MLP neurons of a small language model. Each row is named by its layer, matrix (gate and up: input weights) and neuron, and shows model dimensions 0-127. Each number is 128 + 24 x the weight over its row's rms, rounded and kept within 0 to 255. Numbers have three digits each. A neuron's up and down rows have the sign that makes its largest values positive.
A block is one neuron, or neurons of one layer that tend to fire together. After each block is what it responds to, as a language model described it from the Wikipedia text at the highest values.

L4.gate97:175070113113140131093175168173115146115158133131110093133129126104154130121152137114134087147139157102167154133083140153100129130102151147114130119127140092160135098103137124140156164133138119130149121149149077133157107152101105137097101124139147143068088116121108127158108120140110127159121135108111116132088157113089132161099124105167128136113176147160116142127124144164119152122090
L4.up97:151159131144119126134149115139115108122105149135120126136105123110141112081163132101109168088149134125134123115113121106086129114118118179102147117109186115122165122099089187108157100160136158088105149151119124101141122125123142130134130110165095122142111126088113106144107118163149143166073087108119147150129169122129111129106122167125157145142148109144131155143107142188156109165104
L4.gate154:126132134142132086150131130110108108106132123156080167146128097147129154142148129114104120112122108120155160141129133114130132100139173118106145127134143118112138131078083110122120130125166117147089163115131099086155136164168153124132081090142150142070138146165120127103173140143141144124120099140129082119131117092109113107118130147166184138121174155131180123107146134167122157151132
L4.up154:121147109108112158141119173143161129139145124095118143109133091113113125150103131127109135085134160125119102117137128184123137117163127151137141114133137129090134141144096121110106074169109123157154134147105127101117153117122100119098109138157093121130114141121145137147158137071115168130036125136147081123123146094147159132146147112133133147180108163151124103100092147192120079170147
L4.gate305:153129146084089165092137153164116110102116131112094110137148161111125141089168103147078183106130109077113124134119144109090143132143105138117106123114138121160117108082108109125151098107119132123125142101104119095128100132095142136146122120132117149108073124127141091133172182083130133116118141092084127181133162168107137144121095118082116134132123107129152143127121194143135128124124
L4.up305:104109107117145105129148155107144113123132155156122110099080141155180114153140160108133112141147132162135123126135100089105135097155144137136114161107179129132158142145159111146130157102125141107142118130132118154152126133163103186132111124121122208165122163136097137151084118198095123125134139114103156159129085137144126102129124130130100126134148155120143124077096126150108181100128
L4.gate494:173137141119108134164130157122139092139131132100120093115156106129154126099153139138125105092160127108121153115134132136133146146124116157154105125109117141183152127147140168147160113138124076100132151141139132120146110192117123140146112127158108154138078085086122132102134191094106161144134112100140123077164127151097134140123109111160143188107142064140121116113121193142149153124121
L4.up494:130161118113140117095112098147167083165051117113116134125164143158101124106103140132103149112151099133147120123127127126137129115091086145159146130118144112134162138142169081128168105172124095143126093113100155134154148161107136113148118126118089112125133109119147087124128147116112114088093097115160106103125107073106163140142128110115115133150124090112136086150121105157130191097118
The second newline of a blank line between Wikipedia paragraphs, sections or list blocks, usually before a heading (==), The or a title. Weaker on month names and dashes.

L2.gate39:140125122133162106118109070144115096115150132130128088121169161132183136151076168119100103141135111145127088121165106164134106166126120121135120149115081132115122107139132167137130136088133117105135158182114121144164081152139114130111120149130095126144135143127120124071139134139163127136164133101116170094106105153126096117130114117128091089139113140099142146105142122131161147152128
L2.up39:102110129154163100124153098114127139138179140174072161164096141145157142116102147141081080149123110124134118116156121151133170148124149091143150134109057166163130097089141137127113155127109061143147169126133085157137149137128091161124118128112122135104086101115121117129146109148155110110110162113125143153138121164123153149124143130087128088093143114123114093161155103129136142098117
L2.gate42:166114123118089110154141102121087160114110124136182129105127141108173174125143166115114130152136097115174091101094072113151111121120138134150127136077126181102118136128084130119108144141156140151134163133133109160164132152088106106118106122159131151161091103113129141118136144140128120137145124127088136133121103095103105136158137104169118158168153106079142134152115110121132107161135
L2.up42:150153129103147146148113137148165157117103076133130130157187120143100152108124144123107145100131125099164168165117157093184126154132092131114120105124133158142090154126156108113103121095108129089157128113155106166173130152135132115159113104099151155131117148168187149134129138148109133129114091105168105113081107112114132136133180134115128108148131150116125153150134150089116104095108
L2.gate63:169112128097167079152127129166135056117148088133119151092125126132107136115067113141118146127115100119112118109130115137147150148113150114088121068156096094134127136092147164140122100066139110109121145123130109061117124119114147147136104130176140126148131111124123173127188148143065152146117100140134163124103081127110136135130135131143100139130146087114128150098112120134131153119091
L2.up63:166136142090124100155115092144085088179138156100155126135135125133116091118109121068152155158105140119115160133167100131121114119120117163112090103167125129107113106092139096101115103138095143139163105175133149131126103127138149138154122143135136129100117144122160132147119125143133107120097119096137142134131088096093072120124138168110126155125123102091105108102134104130209139113071
L2.gate82:152138115131127163130133109105125102157106132131125164110120160133140119112122158142105122116178139103147130112114108149132128169112138127118133116140115103089111131154133112113134127150140079170104117137097126148158086127119128071152132123146170134135170123104124141117119142162101117111166121080138141101168118132115094175114167128122124109152109143092119181136171122135160123114102
L2.up82:139166142122126122096144120116147178099135109110149104125167076110163122130137105086142100111108081151147138165103111095130135095155087121131117137125110105155103091129160114139115141135057161138150110118137098138142145163129111083173126123113114116130149144118178131102125135103120088139095132095137126116120124122132089064139129134103147080117105106098163088156142153142122140157134
L2.gate123:147126100154106090153127117147131119152184095145138093131159109120153119097141136140124138115108082084148145100122097114142095171132152116117102106155119158117121118130102135188125099070158102138162125113132144105162129154105132123109092131130218143144137133160166160116178136176112120130175104103146125121122099116074097121152148126145156112113152128079104175136104167108079157157122
L2.up123:131133125107119155169142106151122146125143080115145118108172096101142082099143117179087133133129082087146138116153143134154102192093143148147112128137109127097136127126103124143169157125120071165116138106096153112158122113132158101118106146136166116131149136169180139118178135181092152122128128111193120120111133097117128127140139094103134090150141136110137142152115147143085168104126
L2.gate139:145092125133154125158148152131148124124112138086110116113128122089130156124140137108115164111166113117130119144103115101103108177132101126109173116143101091127104157123123111113156090126143094101081151170163097072116099108120161095126113095110120116140129114141140130132167153167112108154160110142096102126146139150111164153127105097108096093131133112159124179123134197102077088138112
L2.up139:132121108124131128104141139137099129118111138140134164149134104094098115167116129128160123140117099122093137149126125107108085118114118151150136106126105110159114104122107109125132126164159140151134085102122098077140126177154109109152094177134133173116120139141178170193087103197123107113139138087169187108093135103126109157105137141133131142121167123101117105124115125123166142130171
L2.gate167:145058129141093146146134081143140157117175139059113095135173105080167117134130128170090097105132131127146128112102123151126126093140127165086179135122117162129104143141121119157137151078132147094146151119193109129133139086141121112136123124141126164118107117142069165101167145143105125159136118127135085133153122144088133112126110162107111120108130086115132130119163152106138134133099
L2.up167:104097118144139131135110119109129169156164136117142126091132121093162138183125136169127131113100158098112138102160141126146138179137125096113137139157141149155130139128119113153177097122134100074161176049167108107139170096135173130108112077147149094115160141161126174109130120150116153138134145147126163130088144161117121130165154115109093123163163111125122136115140154097131134093097
L2.gate169:136166127102148104156126087140112140160150157076160127108115162125128096115137134119116118119148172123131110093099097120132122112133113137125123150151116095114131076113113141098148142126151100125127164166136133100138132174123148128074104127176121115115141099074106105079145094166159150137134140140092135141107082075118088133119113159152124151152141143150137115099108120111122120134105
L2.up169:138134118102118155084102149106094130147134136109121129167101104131140100134136082131173129090118174095163118154152132143182147138100154109148106095103103141156115086121127095138122092146119145169142071133096106127138151131074140157107140145147092112114119130096115150089144128118133152156107111122140104095161117094139164100132142117151078106114118126110101125123144161122089136159116
L2.gate174:136117129147130141128155143071100165186072112113129088125131143111189154123092094118089122096133121102129152135142077136178184112127138140141116103103107086137101120081128113125132111141124119154110129132124144146144156153130102130099138186083117151108116147141133150095095096190128129111104157117134153133165158072114105116133155148128151118114087122094073166133118127133150101131136
L2.up174:093125157117131106161132152136132103126141136142121149151144101139094146142117157140164191114075117130120113112134128118131152092128167124194107144140126155168069131167146108102095117118134151087142139127110137138174154113120111157117141143112135143125123154181128135114159105113152096128122126130138142139116102144125130139125125087113106083130117160108133109186171125120111150096120
L2.gate186:146132131138136140127137114174155105129136123085112090079106158152113167120121174163117136133160132100100130173127088131172129149116172057138086085137160141140118093138088119079108148143157101107093140141125152120143143149120139117099132103135117144123120096109166102163136150150068102121128146105132151116164143125112089118132145128142155124132146158097138110175126173103140186140111
L2.up186:128105116112107112132136106091090115135140112136081132117131131140124149146126118124110111076099153087166124136112126121136123115134133134122189113109101107163158092103054093144110144190073145130119169106149117089099121139112171122096110119180142127125118080136129162129155161120105124177147164121140158130121099132139155103109088147122124084147145109136148098120116077146173133091139
L2.gate190:128125146096126110150153129171123112171128145139083166131142138101134089115096118152165125114158087095114109117114094122140126127151142105117137137161095143167111142127149171160155075161130117146145172159130109097124119119142101097127107103130132114089160098149153120166156100163111120151177098155126099094075121155108142173125130132187140110095124115140131152132110145114089166129101
L2.up190:152130141111137172116144137133138127076135102126159142103143137109165145078105118129082126114106120102126070158156118132149117139118152117092140123124149085107118119126155136097106115134113077121076133153107126150140147156096145105122157129095190122122101164133135118127119112162163130117141149136139131123111118116127120116090149157116150182152160132108157142116121101159123121145138
L2.gate343:167100114145136140184141155107128145102154138124103125103150086125124137109140097172113126143116135063147119119087117107135141110156104121110172105133103155104131121153110112154130123122120103115161144165126108133169102129139154144144120131113135152113103111156098159080135172141109125141132124130108084121104125211111092101131154113125163132093125133141097173135133128105101165166147
L2.up343:139116135069090112123181142116139140146126066169137091108116129109133122149107112101120130137166115116118106115113140114118092101103169065105100143149140162126145132153121102146158131116137135133094167111150069114179138114083139128138157148114152119134127132170121162129153105140127064127141114127179117116126141161113099157117098105131096097154138115138142182182142147124133149144140
L2.gate417:158152094117157118161108118133119130113129143078123105131147149122167101114094129144077128087106150102169110094124109098134153173084147138116091140103123144105150141117139141123121113136135104113116135120155169161171128114133124093105123134155138132107149108110139076104117146173161133137097087145159077140106123101110147144143127138125087112154151112129076134157131124109102110142128
L2.up417:129148131137098114138099162174153126133131168168135133086111129157115123127108112134129200162123125122140128144134134102127088122090129124113125132116144148133122078145143191121073112123147090156106162127109103138151104151144152176076140062094181131134092130132128111143124105129109130119098116118123133118112060114131080165117116148099109133130096167119132123154104145105153133122107
L2.gate421:136153089140143104140125176121105113148123131114119135086136129139113091151134153129111141113110152124145128118103106147132137136143126137147117125148122141137146115119134136167145110141127116134138136160131138109153100176110114146099137117146111144130107124116164147113139163103149094151112113108124109080141136139070056136124120117153155162115129094133087103115117195106129137103090
L2.up421:139192085110116106125102167161156128157129157113113155111126151145136085155104141125123121122148120118147109111108104151133118146126088171176152146147135183106167121132121129131159118161127108121122124168129167140149091140103115141106116110126102096141120104124191151115119118129144099121098092135119131077140118125095077150114133070113127153116093132142125107134115158097128157128109
L2.gate456:130092115117151111144089155151108110119135141143125119091156152104153102127121166153161145106172114132144146119105108123137138139111119123103115141144137110143105113126101156095210125189151118146095137104134116102164075127164113093118136146132121127133107103140105073121098130143150146138120101117092108119152134111126151137142108166092081125173130105155081118100131129184155148118131
L2.up456:171140105113161127103122119118116105126146102155125121170129141108161119150128111097173137116113112149151147128135159161133107146154104107096081107138150122140129141113127083145147138204107135129148127092138115100165154137098134136079084101108134122162202126112139120116102159125133131144150142148127197145097127113139148138146097125152114071146117114160127135137109197124150132129105
L2.gate498:133138151119130140154118126122143124106085118115132106136106123108128140117125146136109111120125146092114139150141095100153181140153136118138084110143120077135134104101108123125131146106068146138121144095078095137184098133104111104150102130158139123103098122136146153145141176141150116116128133094118098078071166090098111108153105148138148105126130128089155086162139132111202178179131
L2.up498:129121131124090097144097102109114124147150093135099139124143135216174130098108143166116125131115099130187113129129104123114132136117122150137094131138146161153115096123115132098138125152148150165119128080146145117120109133179100098120143142155127135106122084130126138130148108129123099113142135099145141153102147105129159166042100139052114119098149143123158150119085179144122139138084
Pronouns, relative words and conjunctions that open a new clause before its verb, e.g. It, which, that, they, mostly followed by is or was.

L3.gate430:127126148146101106174162110116122147143155108093132135108151130092178138128116115125141118119157103084158134103097100143130127153101120156138136139137124138121107103136082143178149145146131123142114170111157140175128145162082144129124137126146133145111109154140102147141151177145118137189152113060138084122151115095093093101102125152128143147135128149127149125124161147131158098109121
L3.up430:129103162099127124150157135127142111150118055110157106112114117119156183090142148142114157143139077083151124129121089156197112148124149139154118151133109137129101123135125127120141136137123159148115136110120133157144120093137124130150172146101129103149115172132109159111163149146089122158112119091151099144110193113125101122097099158090150121113163107107100143157102124082127158169178
Pronouns opening a clause as its subject, right before a verb: existential "there", "it", "which", "this", as in "there was", "It is", "which he".

L4.gate1:149120138118195147122126110152087098130113177142146127146096105116123177140134158128152123123122126105096105128100099168127135142090150075123088111139103147144146096144097128137128126100094134166110127131134120138174130168144094150118119165133140123130137143112152140133122136197125116149123102082153159153124142151118095133127111144132146139167138124142098160138112142135160132177099
L4.up1:123130114107139146137131153128131125092124117149137099129132082141121119121117119175140185141129156099097130150133126134138141153115117126141158097187102150098095118114102081122117120133147131094065109109111138108168130122105128132117127127120124106160148125192132181110153140165119113103176129101170128179096106128124084135120086155146129123137133115121155132160133140107136156138120
L4.gate43:120142157129123124143156086132109118145141104107129121120115135147142149095154167130139134075120086143097102131074095133123120111102086127163147151115095130115131093108117160123143138175080143122121108112129120152131154159152143104139143126090163203102100119130136147104156137173074136148110096101128140091148175138118094138149115126129102149161132098159107109099101113117126136109105
L4.up43:108105166118143137144162103121151116100144142147128130106113105151099157116148105105130123092178105109134115131109111114154165105114147161141160152106102155129130099129129158136144145101078150130094126146134147127111107160125149136131099116146108111144137138147098110157130079102081089125092127105154133127135131078143100146079115142154149105146138129145102112141112127136088132168105
L4.gate72:146146163101097139130101071132122116110188103120160128141159091132140150095138095082129127157135127134115144169158121132171163124116081166141125117113095106156127145119089084140102139087101088113097098149127090148154146173088145095127087067139125154140120150148121144115117121153117161130131150112150155107178128084104117136103111126165106124118103111148119173066124144128124146124120
L4.up72:172153128067154101150170096149157140173150142188152163114138126126135170145130126141139134131159136052107125099139139172155110097139108135122095124152078148126102144124113166116132136134124126139125121147132115116167117159133110097136073094123119135087121107146138122116181139118103138103097091100126129143138111126136129115147134108114150155123116123141156156150133086128121121134129
L4.gate207:129129119166094119154128140099137112100116131145074100089153124110161113173102095175105112127107147117131130131140141151130128119163112088076138147137126081136147171132123115152127137093150107159092144149149111132135126129140107142109104130130148137106148103109148160120161100164121155119135124131103138133117147111118132128164111135120164116161120117105090191124129125115076156159114
L4.up207:094113121100122102140140168167153125126104104159124129120105102117127139134188142176114204139161115133161116158119121103144116142117121128120109130203122119161157110141088127167100146102156097126131119096148116116165097126098157152140134135118123137118140192134121162129136176089100161105140141057132168113138137137125133104142149158108153105140108169123111131142137149125120131081113
Pronouns opening a new clause as its subject, mostly it, that, which, who, before a verb like was/is, e.g. "It was available", "genes that enhance".

L3.gate244:122075124127154125113148143117135096122118133131130103128137090103174152108127125156126128095143133125133163131107119131116148115086142129132156103088136121168144093134132124150138116096129152090121166173153117109153107175107097108124115107141120148120106142127099144147140142100129124146106108124112115074124162135081112129134134160125130157109157073072120158074141154130129153109127
L3.up244:156110144118143125131142151134121081135102140092161109133134084115128108124080111148108115147108132119114186147113130163111153109068125129135148131099126147139162110139150096126123125118082171119098145164107127139129073155110084138141156120124104116100130159148145092132123117102099160135078113127105109085141168127097083129134144133103109169133144103091135144095126137141134140098179
The second newline of a blank line between paragraphs or after a heading in Wikipedia articles, just before a new paragraph or == section heading.

L2.gate44:106178146088145092110097103120119070131122134102125127106109141150161118148156178099136145127127178142126122100088113133120102123155137103161063111155108139112132167111190152130114091106156145148124159137130097156131101133120143112111094165127134124130133125103123140105107170146139163132106105081113152066146142114086112114073107124136117140165118113093145129107138130155107130139129
L2.up44:146122109186091121119173125136116149114149106134130162124086156116128119122135178169092082121105150154167129144106095171107105147142142159164145142119123170135174126093110106127121120095118135145107132169129118137103132171146127126107096148145099108129125109090091130143106112142112111129100152105163149138170131125113108142081079160143114129154101120139120124135136098124114118082179
L2.gate78:155118088113120135139173130125111120102164104107150082094132121099135158155111114101130122130127111145127101108089083133037158088141121154152127066101129124110136094130156151134133116138154125106160125144155143131110141119094108096105103128116131160152114153052131121109153206102142095145126150109094143135122125131103120136148178132104156140121126131186127161107121146143141088142088
L2.up78:137125101128162136126119075153157108117170089143179154127158130121130127147106145124100098117100116127115123124110170116108156088161092142165152077122147171120130139189084119137128162117123137119154112131110151136111109136154125142117114160146148147161122162066126134131158094149194095147127090130131137178091149131160090141099122122086165126116084144178131138098120118131094124159170
L2.gate81:116128137195167133123085155123104129119161126060166096162169128130113171129152130127140110106163105132143071095089095143097164102186133135138147111141086166119112126114151130156103087117134135124152117138153139118134139153122093146120109108117155164147128125123108123125161135106123112129117148126159095134151127173130134119138140152143129135106108138177154166112147134111099102139136
L2.up81:150127133154141160110132168110134142125112114111136074115156134085112143102170099114156091144156111137087113090121132134110153134106102092102165112128092144138094142141175097131124095073169095186150133142132062131157085159151067131133074143106168137143142149110119136120143105128105113089130150098144117186131143138137131110139172152145126140134131101115135124121078107112109083164117
L2.gate104:157112168140107108162123106134129098144147167132125140130157097131118098125104118086100107140119139119105130163149159142184120147125140081108184108114093120128129070119098177142114107125084137098128114124146130132140142144131136126128101130180116150136066139131091175109152154116091124105129151107126133160135136154103119122128117139089163139133126087089193123111134148144144110123112
L2.up104:141068146115150141140123111150112139145127156157178129107142135090126085101122142151152105134134149126111116145125138108161173127103110126121145112133123133119138167159114131133148123099118170115146138108137133149132072099144147080122170110153147105145070141094107122096143136122141120152135133105114072197126139098115127115139159146147141130139136120152159144089129137130115138100106
L2.gate109:109159168118189119181122117137153128090176130113143140121171124137139127135123133139109119109096163129102134108146132152089100123131119090141118047174116183131117152113186118119124114119125148129078127157101103123117123136152156111165100172149119100145116118120123117117127118130125156133113100153131160154127111125105107123124084140153136147118131069113139111113113166133099139095158
L2.up109:155120155161149107175158156133123148110109119099084148104108133120108088119108143086124084094124169123159133105100113099112175123169114116114115047124118136092128137153114119119155108115165150146142146165129084122123129095124101060153109137133107139116182129099135117132166129118120194144153120111152134129126166138108114130150133120134112141146136101121144099096145100137143104101134
L2.gate130:163112117146127156154161191096149138160107095101135086129107131107150152114106141126118124131169169104137124141116093125108149121154111104149124088108108096130122087136126143101109123116130131125123134161143089150109111077113103106155145160105132180104104126119136136140134143119117140188172156129130155115125166155132092120143147109145169146144110149130142079136105138100163119125093
L2.up130:141137137132133125118112110129129103154133091131165101147109138106143192134121121152098142135139128105118127090093137151125188095120119076128147102135099158142190082162089154148139103108114111132133132185126107145123153098156115151090122125134166141152095176136139169146139162133099105143123136121139149144098108116121159171149118126131147126136112112178172089126111100102133135135180
L2.gate132:130145159097148181100127083092129109164089136119112120122113131118142135125088142143125128117111121097122102105156145131114139080143130116140162132116108153130149148118110136107164105148124131150135111150119165120084154179144146097110120144147154117122094110062108096139151124146151157089125110128099096067115138105139078134119135084135167186118118112150098132138144126115096115133154
L2.up132:143145111168133120085141139124138146133096174160121110139147088116138107108118129168135106064116154104161109181116134152113119177107118136122130142115179104126131132136107159146138161117132133146097140150077137106150137162098079128126125152091117123128133101133196125157110138134119125149144111150130078134124084064109116130098110160111103123132114109128125112132120138092101115163158
L2.gate138:117145086116090138124164113118132166144147124131109096108146099150111150108131119156128143117092135162096132145139076118145155090150164129130115125131124133132127131116090149149113132101124195112134181167113127108127127172146144116127094142159152136109114120155161151187169119134118109142090137098097129163124137123112113132100131132123155113163128120122073125124107106141137121136165
L2.up138:144112156129121160122165116112130104164114128131137100130124148123164145110119151119143104112126130104179176099121121107130170137183151115119109122113124163142124107098067137116124127087125161142171156163161123117138120155154061120113129126086125111106096148113124134152119111156130110118104089121104155140135122061119118127092114162130149185118141102107140090130125113110118133157150
L2.gate162:147138108087136114116093134133103137161106161104125151149134141107156120159135140110116167116122167122123103145111108119101168099117148093131152056141119094104083101122118110126089108092109124156102143139140132150120129132099146130102158154093108146076112163089111105130186113194112109121139142103152145129123129134092135131116142164146145127154139145084090116122100119135165098150086
L2.up162:098121129080107160161141121075113146100101108158126110135130101113135168160124136115145151147150169195157126115126131102165118127128165133147146083150122115146126143126113129127151178143095114108120149142109120123087110145107140075139128188145100105114114168128105121173161090142142134132127172127123130111132142093143065111108111080121162098159139140124084124107134146146116150147115
L2.gate208:143087146122136151160102117169126111100105127132152141091123068120104109131139133159150131113100120106122127104133104118131163149177171132146111125118133131135114157168117107108146186124135145120135178125141151104176140146120120067142131113112152153130084137117116121084136112158096123171099141124085104107168191115106085133127090136134147128139131130156156104132134136083142089144100
L2.up208:168106142095111130141138126173094132129159127126149189129129099139084100148152128145143122129133105140125096084059130104128126140169165118144137119138149104111128116106104120120129138134140130152131131141138141104184146124145123112122149141130171137114102191120114096125122083127116103128096140120084116081131127125115100159095130136113146117128166120185134129121140130135113066114124
L2.gate274:147126121163147103161168157129155112153108093170131141172187133082213121100106144147133101113095129100128113141144101115121141099120077103128143137176125158149138142135150151142135142147141099126147139139148102128111122102137080108106128143118171105130108165100126137104131154120086125134149092158113131163123100147111139105161100128092145129131113111151140117130114133109114109152114
L2.up274:118093095106159157124136131165141141124103119103114152132139093129128094112143150160108111100183100138134144102075112144117125106149097135111157114120139157112131139093127090149094127117126195134130147129137121138138129123109196140129107104090139103123140112097153165107114133080099122147115138132143124118140140152134138156155139147132130138140077078146125121153113124112133104079124
L2.gate291:154114165156157112166117136102081130155178071114111140059145106082145119114165136108133110139115111140155131112137132135131163105184151149109110104121152128141086133153099122123159129143118102112131140164114099040160142097131125146161134115146168125110112105127112096080139113124105121163141140143149169115148142159150119150140118150132161104123155089127132120076135140131123121153136
L2.up291:110132126165114097135124143108130138130188136160107115124167121165136161145127123081125114162081115106123145150126104141130143143139144140099141123095141093138108144128157143135127119145114099104107137131132112116132104098121137097129163158116106096128146077100126068063138112115160119168188093184138143118087148081123132122077090121178116148126142131089122169152096118160150113128125
L2.gate301:127102137089126133135114138085129121143156147130123054112143124118111141139106097153120108115106111154129130085120125107068141073129141115103100116137116191110146111141193086110095123082160105133108137131091118090151099162153102133133139143102174164122139145108167125149162158145167103109122112116105088149099131162128129110142108134135182111099145135126123120144141164144141156144112
L2.up301:095110113141081141161125117114089122103125161114120107121068088111157129121140098130130138050142128114144119119133152162154099107103158161167127118087155135098172120096113141123123147132137154109114143151120126122156116116122077168098130171160123119146072107107139120195135164141139121094138131150117124119134146118134128136100115136107144148138160161132091124129084108168139128098097
L2.gate429:124115180115078137116147187121104132142100101116069089114150097109155125115130170115117128102140137094122144148135159104134158114141136090159124098143155106147128080128122105114131121104134112148109119106154151116141156137115135058125116130075169127099100152128118138137168169133096154150077165119137151135133149123107109143144129166124122131183122129128125158125081131119152135108149
L2.up429:126093111128162109114118122146087127159115152120083100133120090145137135109124147190119126108114172132095126102098155138135117090142134104128121101162159165104162154140136109140097120127123151103137122143135128158175135171107127157110147187098134094101124121100132118124136133136128109095133090098148103108137105114100140102124119102144116158177055160139120175126121075150203150101092
L2.gate430:161116086131173155141082161103095108120175148163118123124109162102152149139137106081156133098112121119099125129114124099135164103124141113133125173129130135122131095142127116152103134113109146119096123151105142093142117138151143124153133112139150150132130180122132152095162107145127100155144123105119123144120141125130095139128086103113182145118151149110095147077111132127112139124083
L2.up430:157124151148112143118148182136119134120121195124132125102117154121115141080132143125200122139138149133140098149134145117167100142118106128182164129136167114122155141115112120118103120121109137126147114120153125152120158089111131102097141159088123166089141173097150143140146157117130129146149127124146088169139140087105160132109079104095162149139094127118120148090095152105153126147118
L2.gate436:127133095088093168120160120115084152130130124198133075113149126095122110147132111133069154105091108138143110135120132114098126121096109106094110121084123135147105137088155130147151121125110114139142122111128095113134101131154123102092110102134166117164138127100119107139156141098151122083143115138156094124152112120132133126109114115138152092114105092143139148122150122165128111127118
L2.up436:144179110133120142097147168150094142113102125172166130164100142127148160149127106134147128139164126149155115155174125122146135144103141120142113139110137149126093148095142149108132140130062154129096108100089118147158131147115085125119141149150136104139122111159155096149132157154059117113111107108160149134175111084118170164157136130112103119121126144111095130163093141145132094131099
The second newline of a blank line between Wikipedia paragraphs or before == headings; weakly, word starts like ex(ample), ass(ets).